Weights of a small GPT-style language model, trained from scratch on English Wikipedia.
Size: 8 layers, 5 heads of 128, MLP 2560 tanh GELU, vocabulary 32000.
Training: 1066M tokens, 4501 steps.
MLP neurons of a small language model. Each row is named by its layer, matrix (up: input weights; down: output weights) and neuron, and shows model dimensions 416-607. Each number is 128 + 24 x the weight over its row's rms, rounded and kept within 0 to 255. Numbers have three digits each.
After each neuron's rows, "raises" lists the tokens whose logits its output raises most directly, leaving later layers aside.

L5.up32:099132091127104094135128086164103177138117127157078124105121130079110130089144093134148124107127150105152168113173128145140173118164146155149151105157157163112160179167163087137106111120116166111124154101096128166132122133132129116103152113141153145187138081102136129127121114087147105103139127127155135108106109077134152130140114118105124079152122125112141107147114118114147141145135151140144134157118149118127162169116104115126083135126131146120168146126174120082154119171120162138138125139119134129146136140114144105138180107172129095149089118142123202160165137143091118121
L5.down32:149129160103076097134108159134132119145147174147125101109136086130140086117171120144099103111107146121157115100091117147098143145153074144148146154130138106170166131136137103091156148129088131130117145128128149136134109111102143160103135169142124138129143122146120146132138102111186139143134118126137105140098135137119068157142072131153112124127091105157138090140177124155126110087112161158104177161118145116131113132089144160128102137117136169100128121127095135135171114119114129121144156115127173112128101135172122155136185116158135185119125172131129107128094099140069127151
raises: "ud", "ni", "m", "rd", "nd"

L5.up421:152085087121133139105097101101126115175100126137118125106172117148120109137083107136160138113090155148127151117132132168138114066111101127098093139089133111128123130163107118107126118113124170113151143117122104160140139082125123145132064137084138089120114137137121104176119168055137133170128129102082141136119099140117113109125124132132140128178111158110131099097132116104141172152144148147125103205128113133145085180110092158113148086084162114088164146145066139135099131144159070128144131137117129154163149101119098126088159101117146142168106109148131153139126122134132134156
L5.down421:076101142160160128160093125151155122160143169131177172139157125148102118106152134127132155140180133171153120114143129172152145096157117143152133152134144152135096168138141133117132097126126157135157139150113121098140158116146144147123109112115128135167126149113108173135111152100127164158166116091109124094151150171140143119145161126127140190178163090112165125138098105139123117116166130128121166121099131145141120124167115184135127130139148115116156131175073136154120110127143175126151149116144150195099163115141151118115099138148121134142167143149141184140143151129163156137
raises: " CEO", " poet", " singer", " manager", " founder"

L5.up479:121155116134109149146145146072100127110109151136113181148142137130150157157093126119155127120135105176081135145123159134167089145081103094086140112125067162104150163150145109106096096125108123126120126095137137153145106062124158141144155147134192098117178114085110114147173144085124129136098142146116145116117088141158109152100091123126134112132117143126155146141085113113118132155122110121116119070139101169187128132165104116125094113102087173105123138173115127134123118131111070159125137121117118149118117106129115123122148152139135139091118138126166151130134128121118133143
L5.down479:091162067140139162124123136116126123126182123107122153141109114136169145158150133158119124160163094145143115130144123143169119109169134116102130139153159152143138175132139126111142109100129142159176157128132073116127137139154147093149171089142114155118149121128153165131140094147178144155124142162181127107090143151150112099148155131137154094102149160143144143136169150139134174113116178148143105107178116129143114136107156132158154211146140144128129095120140155142153137186144110122152181177105092109147156136150142139145149134160112188098154172146139101160137186122121140139
raises: "April", " mid", "May", " 2006.", " 2024."

L5.up780:116133127137140147121121123119113131123123112126158100122099119120149085158130173099159104134111110181152093156095113122105141132158110129084105096128134149133129137140091095172102159159084125122111142129123102118144155136111107110103124134113134142159086130133119126118113141119103104101114110143129121122103113128153125118166122156099119141134149088127158131104094112116120135152176085148061151148163161173105114134159101118109109145137138205110170093104097113142124111117149106104113096159143101167153149103113123146091141092124117118136143140176142149148133128147119151153
L5.down780:130192133105127107135127153079117147086216120119141090121135116141122125127128130123131156149085147128154118182148145139160103144126165132140166116129103105122125097140135145077123129105133123108102107152136171170108116119111128118155133180110193147153110138146122134109107132171124116183116136086137079087110129113111126122148131101137131084118102129128113054127130145121086090119175134164143154126115099122136063107108156114132121133095073093128124116131143149141114128086134136090147116130124127170099110077127142160136080139130105105151137098143104126086114092108167101101
raises: "ans", "ins", "gi", "gs", "en"

L5.up1544:159148105132142123103151132111119100143122133159091143167125155114107129108097144157110104133127143140135116113096148114085151147104094131085068147159140146144126164109113135157116112134104151117173099111122121121163076147129110104144147128101127115132119105129153131135158116132112138133157128137095160129091140112091123117190125133104139140145162129144105142126124110164082106131102088110139082112133160098136132208127137086086101109085099111113086141111121165150141133165115139126134090092108127163153108140095113136098103106130140116151083114095133105168078178152141086119
L5.down1544:123155120122126117125137137141132161079177181145173129114122118096148119126138147148147158115162121138195147147143135135093135126123110124134127104120094110160096172173099151167143121142106171134148145145150105140119161150150126129109177137170086122168136105101116131152151139118122144138121140141140128111141125153134167105115097170138173137163134115117145114118156129111164112164128126125122107138121114170120114100166144120164135156187128148202184147098123132127100111136120136157127122122144154139140135141131128143157114134129124116104170172148118159120132137117162142112
raises: "my", "wa", "ha", "wi", "ive"

L5.up1421:116141098086090088103147129137141116135147093123171143117131125104148117112141126114088107161150107129152118135107132136128141149179195152145106129111123139093113118127119125132094093149121114117113150099115101098139155121121122145159115143126137112161159153114132139139113143160156126134117090161173124163094129141126103142119138121163183103115169087142158152099101146155144136134115125135136128109141140103091083116120110138173153071116132163103170108171142120133141156119076120120154146125179177127111113103135147051115172187121131152119105127118128093118122114118148098100
L5.down1421:113106132112145126143089111132154101116165113139157152110135133154148125140135128152103100153097135116101127095128180153101089137133159174108139103135095093103110103129117103117156139094086127124047139135148088124144097097083144165154129124119132132130180087127125107146107159154166127112106108147139118141145155136139114139147167136141095121124129102116093132152090136135153117084145136109142138132135119068105091112127134138124151129136130169138154080092136130116107148153137142128191165149122160118137131147115088153126081119141128087102153121116118112141115113128151110123
raises: "assi", "ric", "dition", "rone", "don"

L5.up2248:121131067124150196158118108118122152151148149125116171161082107098156126129124141166108147151125126158145165139128110101097131118159146131107140164130097109100125146134141126149103108149081114140077109119178096084114102139107098136121177139104172110128133080096132122149140114136139186112134101157131163096129111115143125119142131120146116095112097095107121128109118093131124115135122125100103093144132076103138126149131113121129113124113133150116103104138112143163160126125090120114127128120108111162171128110145139136119175103158132097118149147136120122065143142123132173102
L5.down2248:110146154105129145109097140101112144147138110114149119159140103135135082108122119111105136156073153109136138087115135144144126132121175147129132137110138174165144112112130136150160180137147113150104159107130145124137133135121151108124110118103172173140141126147098119142148093112149106076110115102095132160099129094132141135120087091146149104135122115114122135119141125128126129128152100143156150104124113124142100155118117140130129107133142072145169110115104116103150143145100118059091139100118082107110140159173096112150159139124122177118134114193190077123170138112132128128
raises: " until", " into", " retired", " through", " finally"

L5.up2130:094124118089085154132099148111122094137088150126077112090130132138101127118153154122157160122104131140182147174134124164136131096140134139153121141157150119161150130164114105124117113101120124088131148070133107129129128114109108110139140111130119144137176104164064140136133082135128125119099121119122117163099124132101106113134143088108139086133151125158108130124114122143174135170138125164120160111094103142142098080154140118136108104118119129140172132109128150158097153147183099128153123109092150154170139130119133139135156107088129158086101141140128164123100104162088079135
L5.down2130:152127138161153139120168145120174127149144150104135127120117145186141185160187102147146156104113124143123165165154141125158145123172129119134125148124131134156105099119126127114125101129143128110126110089164111107126130107165149156153123129139139102116107091185116114128147156135143135103142085150169088148124137142078103079125165094166091100161158158156158168184157171158127115144135144130115124119162111122139118145167112154145133130148106141113170104129164155116124165104183146108176166120118121090158150159141125120158141093155119140114131149159139119112176146142137091119
raises: " Bronze", " Silver", " Gold", " gold", " bronze"

L5.up2539:161119102124150124111158135122112168118114152151134116141157124143134118122129121117118134117183135165073102111179129146100135130140128103098146121165092158135136147138114127148132132126116138110153173104139102125106117107123145110124147127115144132094127118096080133181186127100127111151124113131118140092104126105126091097135110083122155164120118116086141082080145102127129123101117123118146128108147119097086122116138106133161140118130121169135174091103124095087098135188121124144101139097145120115106110089086084124130104067094081103085134102161144087150112150103127134139
L5.down2539:115112109127148108121088161077136140175118181103135160157128116145135172145114128156098143181123128182135091115115161163125121090092145174123136101153137083104113177110104133113135133105141110150149125135119127117096106131131128166113154125126155112153147148135111121110165151145106161154147115160121112104120161108113162120106121123080112122162138178178114115134122101126141110142146112151133109168105086109085164119129127152112131167160113155112091113122127143125159195114159140119124168133137121147140090131099129147137123088107157128168099113138128133157114134098144109117
raises: " as", " with", " while", " leaving", " by"

L5.up1953:167108134121134132093132148136074123128121138135198155106128108102157073124127131128175124160133158126148098152148144120138150116145120111166112150098132112171174115163162093139126147140138078129145126159130175143141143153159115130117143144112086084131103153099164165149136142090126117128110171070124142160137080136147133115106082130147082111088126118123149107162163122135139115126086153106120159124135167146154117131137125104141122108118134117085070155106105113162126095122119129140150164099132084120126149125129120093118149144151129142102131117160162164159131142135100162117
L5.down1953:190099129090122123128139113128100123122132134107106106111176137132145118071116087128114120126081135147118111145152142119120122127130091112095152131153114111089115113126123081102119131092136140159115147122097140159112101169160106136173132089094115151122119133118126117096108149133141119142090123136148110130143103152127130111147143125099133101138136079147137120129132080116129117138156123117108138121112104130086156100121178174139098141113118117152106147150068122124143112138128153108132144090109137110092149164118097130110103152115120120134056134124120139151130118111136113070
raises: " than", " compared", " per", " die", " survive"

L5.up1253:158138125156148135103108131131103108122144081159147141156111186129175108153127158125095160111124147098131105132111105138145145160135132140126154101121139155133096154100118148151111117128154150106122143130135108139147155086120093155114132139119143089116131146150132157117136146170154093099089109134116146124101127145139118134098161112091128146153124123141116104156132086138104073164164117142142151102136190143101114109098153106140130150115145124143116135144098157099131125111146140147160109064157079125133163113139155096126129141167123108127124119109075126117107142109091125118
L5.down1253:109157113150095136177150112110130136143138142150119113135109155151118110142160137140158140181158156129130144103088169129172122126140083142131133140110112170144121141147151132132124151121150101129158134141084133166123162134091136170143106123126126096129137161157125091130121136138108158138130182131132125093163162102140148192130163121113147091137109123166148138151114138093096117103146170123110148130150115158119115102125101138091159102133158125139170166118107095110173109095111138132122135138085140112102102118121175128108163092107177094140083090098132104147120126105040176093
raises: "P", "K", "J", "IP", "C"

L5.up1497:164154091102172122146119100151118153132107105152125145139133108138116109126110159114101117138150122155109105153124134135130114141151152086158104143107095155132122112129160105114133076122153115086137115177166129168125096146093112131137138124083121136133157191135130115132121111116129183100123156121137132113137109151147104123139126118141113140101127113132133167113098155133123155162168135095103122135156092090136117146146129084121120115122118156138139096172109131155120157102107145151112083098121099113131187140131087124107111111166118103103144157120121073126126111129104142138
L5.down1497:145123094154155119144116154121087169121157134153164086153105163163114128153135143168150127108131152160144157152154131141159124149161136086159153139137135140088125127095114128150119142146124152160078098118156169169165130124120172137158105153103149156103113124135112154125113137144136107062158135099093138127131115136136148125109133157099140097119085101121162112066149126111157102141134141154152103131189133122154143116132152155167151156177169081134133154153134175104152135116153124135135106102177125131126180116129150166176110141138144183135129174116145143104114150112129142114
raises: " means", " needs", " stand", " arise", " need"

L5.up2224:110089126081116135096113089127128092134138135103134148134105141140147125130155098131151124175136118113108119154123132141166149140116113139140117170119128143139162113117170082113140154141158178131118160114122149170120085123130094139140125165151125125118141146151102151134114112142135129121116149121182184137158102103138171132131099096092154124088117094084146149126144102123124090155116159088139119122098129168106128161142129126141118111180117084174152121137121128070146093118113156124192124154158144136150142100129111105132136185127109104116094151147129153127122170095134108118
L5.down2224:145102156109111115101156095103125100177121139165154155136138109104134094157148113070153135126106106128128151127096103145174194142121094121138142156092130118180110121107148118057124146116172148115126124139103181135130096132145095080136114102104129143122111126111124138128130117147100150118117159136156117132152119089135163126133150115093115126120162082133129145144131136176144102113155134127154124102110119154159151183143139102127151121121160143155183093101136111110122143132109110160133134180131155103156162130111149148159191180145154119156096124145153115124145140122188140161
raises: "ien", "ile", "ie", "elius", "inger"

L5.up324:144141104085144132122123146124074098108064119149136130099152136134124120146094135125121169122073164102068124097095110110163168123091129125171121113119108161098110130110100078140118079161120137107142166163141143169163122149099081131120126135123131133162105128109171141150084164145122132097124108120133115125161113105130130120128157125109144120158147131137147084112132117143117088150092138154130121102137110108101085108101112116145197115102155133132080106138117109124106094126187172143145160146168116155091155125174162097113150164116123116111152137136158089131112101124135141110
L5.down324:148147093140154142153152161097137118121111135133122128148130132156113148144129146186130141116169126127108164132145119170130165126154132130123108159166119120156163183139128140145121096145161142108109136102162125130132148122102130148154089105164154127113143069139103105148121132147086147157135167144162161173122123138103139121144148127122123171137095119121138170083111175162118077136113143139159191099138134117140113125132139096124124148119169137114124136166108141137128143157173132169148122092152192144125136095121125155060142149131172130168154130150125143139143129184129164129
raises: " teammate", " best", " associate", " opponents", " favorite"

L5.up1508:124131132156126153104114114180145076099098096151153118128149151120128132161149094116135150112158157115124135174123152089165130106144111117166090068129132126144125162139101112130102120109140144123129115122143153123122125088142168096144109142099083177148094122167160172134158137116136147100127108088129122094088117107119135105159170163109134121152103137131149120107156075134178179141075114125156132169148126148111128131154095110120127126156141152124154144136089113111143105145094144154132111152128139124152159160139133115154128126138127149107128121148176100130089119159098125150
L5.down1508:122108120080157124167133112108124189103200145121113141137092100159143121132083192104140088158162112162102159128144094160125163140097117128147156139113117104118109123128175128104153132117121101132128147128110113128138110161110096138122146129127141120143146160086139112134125115122113133148156130152117091155135120153139105144110159133145094106147115172126116139150138144122103109123175105147142098110112153134128167146136150124132107167117103139143104176154097105166113120147153108134157167060160144124112125149087126167135119168128085148149137154168093144063128126121169099112
raises: " at", " from", " toward", " to", " on"

L5.up636:121116152112130131123131149123103115057097133160108175140141138106121118151152132145118117146132083103107114103122103122149076163111096114131123135151082148099114107149093167080111124124167125169080077125162099142127131167145111151158097087123104140138123137173139078108132158095118119146118149098123150099115121118158123166153187123160138130123122143130138122123133145136087152170133101139135127098119158102130101192172099154153117092147104120149126143120186103150107112110141162099155107105118118113151123131109129120171160109157149164136154147148138110141125173161113121150
L5.down636:118142128152105071160117144118137147151137130133117117107139092146106135115139149132143153097149133117086121121125089123124139141114111116138147125137125174160160111094128139140099148112140138149139120176107129138106134170134197135124126117106168111142140110083115139072116097178116115135114123126150159150117154098109138121096148113153127103132126109137139127160134165102120137149152111109136126123126137148100119128148096130114188092117126138103150112139143119122112181174141155148143091130162118110098125136176156166135148112125111100142100091128134137157117131121136173139
raises: "gon", "ake", "ft", "the", "sen"

L5.up1736:142122154127154144136119148134115118146083125141126137122126130112116117135148168125152166153117115134167170092122144102122133142126091144099117086172111081140141131125115134132128141140123156120134151149143147159115118118179182122100099146089131102122154148153106132143139150141141100143105135116161148100124161102118094093141097112153073144101127094106122139126184088119121141135095135100121147160171122133124115138137123091098152122094102137092122088124121092107116134127122134145089143085150114080125130172133147093140144093134110100147155151102152146119106090112138118123
L5.down1736:144180142082161152128113165128124137162178142130144113149111138118130145145136163119183134143122136114148152084119148146145103099160128109143139121130141135148132146142158172123113105132133137113132151157158160136107166162196144090140168120165158152126137140123134152104191120150134158113151146111144104141109121142107127101131146146167130115162157146120132162132132144142180150124150109121108147134192160137144079154120136139124166152133099128126154135138160135130157148111110120150106193091150122099092128137136140123144123155142151130130138121119180125145111120107177117163
raises: "ions", "ory", "iv", "ive", "ure"

L5.up1097:115136139130131142137123164120125132127103151137153133091177124113098107086170138140088138135112165128099137146072097154147113140107146084156156103134120138119129134110160134157135164124114147123136138086095185119127140138140124163089100153134151081168127119141108080158132091145091161104116152100140091110118109107110134138147138114130103121169183147145167076136114147075107172118090134153164079118130157146129117153183141156133152126130158124136115103098093129156130143120140166132161143131139113129146145115106135143131152156137144112124147105153108114157132143151111102158
L5.down1097:113126169153141143130130116156151113155082114085099076130122080136096142114155127171118103158105143145101141173103098146097108141115140134120070128160193096077164148120120102158115187129127137148114117097105152126139125117094128131137124084142156087159122094152115085130101104125114085100130115116162122116097119131126140095108151140128136105144088161121157075108120126088118094102098126109171094100120096167114099099108147111099141102149138097107159108134091135121137148140174115156120099139140144137165139119127115146102131115138107111129123157131123144098166086123167165152
raises: " best", " most", "most", "th", " highest"

L5.up1889:099077139131109099114141114172120185159131129133128154125088138104130113114114144180113145120129112098120106158124126112123119131154110084141123115082086114124135154108138136107076126110154111077107138130120091121106130134141180147086108092139127087156113149163113132137133120119093110130109119095124122126133128147152117115171145094146139159133147118137120135094134124150112156114075097138169112089171149107102158131167110142119142118102147161126096083144171126112131130134093166179120121146141088117122122133083070128132132099144126151126142149119129117133135123101135159182
L5.down1889:151127109124131168162112128105091107159130104140116121197109105115126105150146100144111179091092161176084106116109138130136126134132158112122105089145130103162136105145133127126140131133143113157101144108146117126114161126125108102144125126130106137157179165124109147137111154159093081119144129150111100141185150130143172100131175130139114125121112170141099106118144145104127147134136132134160126175103130120120153119137108134171137084165146144111169164097120127129168129162174167121137113084115098165105121122137132187109118074127157146135118124096155118137096105126114092160
raises: "ical", "om", "line", "ama", "ous"

L5.up2548:128153097076129160097170129128121115114115150177111137139112164109149102130121093101119127112126126127131127139110176125155154122128120120106114113176138098137144075114170151120101117196138112115114089153126147140154130113132093175083144113131142192149144110144139117123122143034108086119123122132158093125134094129110093166149127151122127100150140121131098116138118095138155117107114141151102134133099117128177124155101155154110139117158125131117120105095157097115133110141081122102113133130114121124155144132095133109122110140131114135125121151103180141122129141123162118129
L5.down2548:152158116150150113116159124128151092141135119165130160131149096127135130109140123132129162145131142096143113141101157123149172156142126117134148094152154141133131102105182130150127117184155127131079206134139174160143132115132089133153165126139119193138130061107096140121138146118103141135120154157119149149143135101130124081140062148117161107145090133161109137176188125148117136112129165144134136150123110140152142125131146182118100130155108129111121140131152170107117113150113143111162120163155123167136112140120156133095118188104097130155157152137172132132100137144125110131
raises: " method", " line", " name", " process", " approach"

L5.up940:112094099128169148091147113131147104170120116114134125128164131148173150149181135120110167092130146150139145135107118163104125141135122107115104130158105121151106109135121129115150103135097115111107140119121134148110115117112118121137149094130088167128142103169125094126151106141135152049109128124119109136120111067137176111089080131137134135080183119129127160158150118119130113143137140120107082122118104055132117116154113122047150126140134135117147107121140121093138111164155114130172162106111072118132107125118103147127176184143142145147158118138114106113161075108155109106
L5.down940:138140083139143113126193175171129103140180130135142136111120128107124118161151136129093142098133146112140131159112121123064128124146104154098128139122147168124148103135146118132124134135113086123111097147121099168072148126101109089145134141118141131149127174159151087157108126128110143122111121132093128111116184175085106130149136117126133123159112149124158107127080158116071177121182140098097095169162131156166133157124138169136138104155157117117195161121118139086107112157154182123161121134130094138128130100117139098155132127118108088149134140088092116111166152125113096124
raises: "son", "ak", "ho", "ty", "ski"

L5.up1640:109134128109123096078150116120100119115112121125147166144133110166127144153141135134131186177141118123124123112163140163112123113127127116101141115134079125112142171112088137118128142131115115110111149134140117126120119108148121136145119144142129131161145145146125157147166185101113102134112129124159159127114162129146144132148139155123106129113149069137147123152126116172157135129136101118145130129123128153097129129149125083115149123082103158101153128113141126094126138132144106108122099116149111143119127138117135129157147082133159147091093144150136104134104093107122127132
L5.down1640:125134164112122125130139119132113116105136135134130140120162132136066150148125131133141142117119122136136177148136140161128156119146135122118091120094098089105142142137180122147104156126121153107094124162116164105098160116163103142141150155135147163088140152163113128112105136124158120156142104136162133132084128189106102124143130151137192116159152114123130126123147098173118128188128146101121120127155074161155111138149136101100139135160128148132109094152122143105128157140107166115115114082155140126150132092125112084167093146137118164118138130160105117156135157083133144144
raises: "rail", "loss", "rug", "lam", "oni"

L5.up151:181116122136167106139096136131122084124155113124134130115099136103072153155144138132127104112132114101157149123105132109146140147096094125115163116178181117128167127159127141096100114086113111109144094126139127154142142114150114107158108136138147118171139131159120123118136143103162171129092128148109156117151132132127138124103160089140164132135142132133148114157143075125119111118136117152158166120103110108092116151107143136117179143112160141118099172148148110140131120101129143181121101167117113132093144093082160126144099145159137192144175105137147173096133123078115099155
L5.down151:084126117099111174121147143134111117115113127095096141170147135160163107149099128140128135124152120155153158111144166144148094164173135143115162105090112103140100115092115144147125160172166163153123147142156135132096142132097129113122119140120162156121115123140111139134133150118131147140142107124135089141157127132140122083135146150123128097126138127108127159099139111116100126101105152153142116176104166142117147143167089151118116116162109161162145144170124129143118135132111106101152156065121140139163135150121152118150139126126158098110104157108131144123127144130107139149
raises: " at", " for", " against", " from", " during"

L5.up1216:160134176126096060110115108137144132113094116152093130097128102154174166123150148143100150153144130109129152053101090081136069117126127096171117046154105121107127101129124107125121116148106154130116110170120126067123112119135109128135154137175119109140143163142122164149095107092143111113126138104125117159112110120150132152126128137140124144126178112151131145121129145129195124162172144145142157128117141151141124123121125114117130119151069122096145117127167091133102118154131112151132116112099136165161131119124166175146156121112119177121129111169153127110125113196084115124
L5.down1216:137177148175176145149139147087105131081177111097145121137117106154160097104155125122144162137131149093150162107124132106126127120138118075126078065131120116131089114081156112098150107093120179098114120154120125086149128144127137129099153110206141107110125145166144183146125128120168137134150147119118109132117140135163151074128166157168171123149149103146125110138110140129131103130145084124121151137159117153117111170140131136153096180116102136117178115103160122092133170141138082113149142127109096121120135103079091142128141113128084130128142107132117137149125120108153130105
raises: "aceae", " range", " described", " isolated", "omic"

L5.up1666:165129157117141132118154167150079130121127138074124142161101103169120137113133160113127147148129150088116117159101109105129111120135099070133177101151116145121076105176085162106125142125114150125149085131130085119093111109111097122142136135129088124164118139113122136126136142135137188087165097129141124133125130137134139171126131115113127177151164124106146146130122147124144168161145119106153177156171091130110112130180126137181177132104160091141151118112124130117107109088126094057076103129153073089111153144091134125147130118107152145121096114173147123099178104157119097116
L5.down1666:143114112092144133148161135145153126136123158122147081162105162167116092125146168140164161119104147078167147104154097120163132149091072152090094138133107139129155097142104152151085123141156140131105131130167099132144122188136085133149165134149142127093150139121139167097142161148148137146113173080144107132114136103111176138176122116110146165115129111142140164163109157134115141120138135129124151107179114113157141135129120109116154143094117157136121145154136096121115084111095114140131107098119128154150126126152154130151164152134162162102125110152108173119152155104108125123
raises: "um", "icum", "hor", "ari", "og"

L5.up1194:160158098105162137111111105140138162120140171139098117125123104078125123155126078131084122140105113101122134081145129112128092143115116138127155157089113164147132152147169136165077164112117102131102123149149159177116112176116128116122126104137145121100127138131163130145168098185128110171137108153138127149132139132142129089159113134128157153133154101084153111091161145162118135164110129179131124129127126120113130144101148105087139123128134095112097097151108096106164128130140170100140152147159107129118145164085137144133137130128128115095110107117146158116134157101097097129
L5.down1194:117169074122159131160129138131133148129156138171164120134122119111109115158113135151138138115134121139117152128111083113123128118143167143122167107157080142116127153192088093135144146107149124087111137128167181128118170148128135086130130114166101130121137165113097152148134103148151116171128127119144121098117146143190111084092142127150127117137144117121144125111132169144154118116092123154164113092121104143109123189124133148136165093099132066130147101132147126109148131132121148117165107122126145105101166107101108141141101138122092139143128154141157122114129150100104143178
raises: "mi", "ena", " office", "me", "field"

L5.up2105:144124141091075125130142108113103133112114108175113134173164136118113134153140158110132189110167126123124121142110118135144114091133134140074125103143159115155145110101144147141119137145134162168154092124137177157153114101132127139153138125119127161120104087086101119108142130127124124128106147125101115117085124117129111141153143116135138128122126146125206141152139118148094122142113140127155115166136097125120161139139153098143119085135128105133104145109085145141133127125141098121115085120111143110130135117105143075135119135088115117099106131113129137127122154111117104113
L5.down2105:150139132117124130157125100100171143168220123135138110143153127102172109169123108138152094130144143142105139141132143135118167102182143195143102148118102140172126113143131143130134121105139171171121138124157141114160143129113117098155140120170129136173076144114135091105132173137127127131100113088155120141139130124153186100121136072112109134180118115137121151127108177185134126157116141114143121117115112110110161116127137120146153109129110106123119132127110144152180121082176139130162124118089149159111122141101144151117116148128154104146104109127120146115096153118105111106
raises: " lines", " line", " Line", " rider", " Rapid"

L5.up635:089116129139117182144162138098113176116117099120132119117121162153168140137115135097126156119149114126108155129139093115174093105141130110094131128122132141119109115121134137161125150083197160100179130133160129104080112090124124127148125075108109091167138114142123097081142168113156132140126121096135131116087138103103162127123098114152119124150143151143119162125149153102143114160121163167120161116136144119139107145123166137160137125152087116173115142126091115134156113121142139136138126122126099063097137140130160120153143143132108117124125134135121133107120138176143094114
L5.down635:099130085137115127121168133142109116134090086125135111147103118114093134156142134123106148118104108107153115147174148097075109089170166126154134134107135143114160099152141107121089160167121115145102106149117118176141112101149112095148098119146136126133129110138096132156140106120073144112163143073155121119134146112135125156111145129164148122097113120152134147128121132095130148120174111106119125152148111105132126123128135137095083116129118113125126139144131140164112133130158081132153149129079158114116146189135155142134094130143140116134155101130124116122086142127131117139
raises: "ada", "ated", "do", "ment", "ate"

L5.up1064:146131145086163152133132116133144147165149113136165107122152131104100065125143151131131122108138172131136125079124144109090119100116145117115132129127154122108094130139151104110088105125132134156172208162107103149112128105124095106120155139105145145158134139132124182138137144142156105103103119148101153104149121104117151098122155159124115137130115122139155156108148165166136146133156175113158138115125132133120106147140166141102138102115158147108128112137157157152100139146103121173167073164129151117149125119140131114167119183147146179125138125180098110126116131161116142098
L5.down1064:126102135118157140112170107175145170131163150096152150146137145164120131153116133159152181120074113110107102121158098113139133109111137172169146126142114116082151159117093144094142125116106132106071151082150117122108115124107133102149133104072145123110110130148153106142104128148140141124116105116126134133127130093160128142127110133141139105130120145150089149097113147108147112141113111082144141155138183083125106124155103129157109127133112141159108078137118110129120126144112080133181131130138101145133124159145088154116155155139144139138128140126158134133140090122161129093
raises: " following", " than", " total", "mas", " over"

L5.up1824:139090140160108128096156099151120091142123071106099126132089128089109114152175133140142140112158102125139114112117093101114127102118157108146166137147096150091107085164145104088129144095111163111133130162151140124093119117127116125140123153117140103158111093077149149115101122137104112111139109138123147113109140134143108133102104124113166121110172094119147136166168135111103084162138133133153137103114132145149099095113122134115167128094108135101154106114112109118130114101126151149109157119133138125136103138122115137097120117145118140164091146147135132116134111130128152133
L5.down1824:160139090166137115099101166168158178111160120133134145117145145111119149154141124108163129132138106124122138103088135143116109145138109138103104140157148105099118147101096143093117105146129116107127084158156114112102114145118147108128099106100086131119110141158144101083155128087118130137115100163141107128123162095156149113085140132133116140111128144160116128137154120106122145119127112108152169100126135144144155125163114139158138107131147123158115107116087134134099096113085096093107079133146131150114122130143160097165122115111181104157136129140092170133180149147108167116
raises: "ets", "est", "end", "el", "els"

L5.up826:160107145119118099103104111130098176122125089098107153148128137142152127157126154154122140092099104143150123102105099103104122126100118142129074094170141149132138110142143123143128085148125098167165143120122129087149110118171130139128112125105091139123136077145112126116127110102148131140122086101134115153119143116156121143083153120140121135155133171168152139187124142115137111142160086138156112125157113100142131110127097098106135132147112148131142111092097179108107100152102109150109062128118142129149105098146150151136147148114131090135126170122111171126141144123125156115
L5.down826:118149147134116137164134169112126166129176142115087125154144119155124133129095146170143128135126115128112152151126102178144133120121134119134131099124155161134096144119157178104096117095125112143150124158133142139092142154139157118122134139123108145114111128110132120153167126123161150157143127088123156124119165131112126085111120132148161125159161109130142140145115142139209116150120121151127162121148085150141113102135124140109129129143114170104118138103113150128146103116097141097155132108115125119178114166147127154121149144118092119146141143094163132115131169123138142116
raises: " singles", " single", " compilation", " albums", " Albums"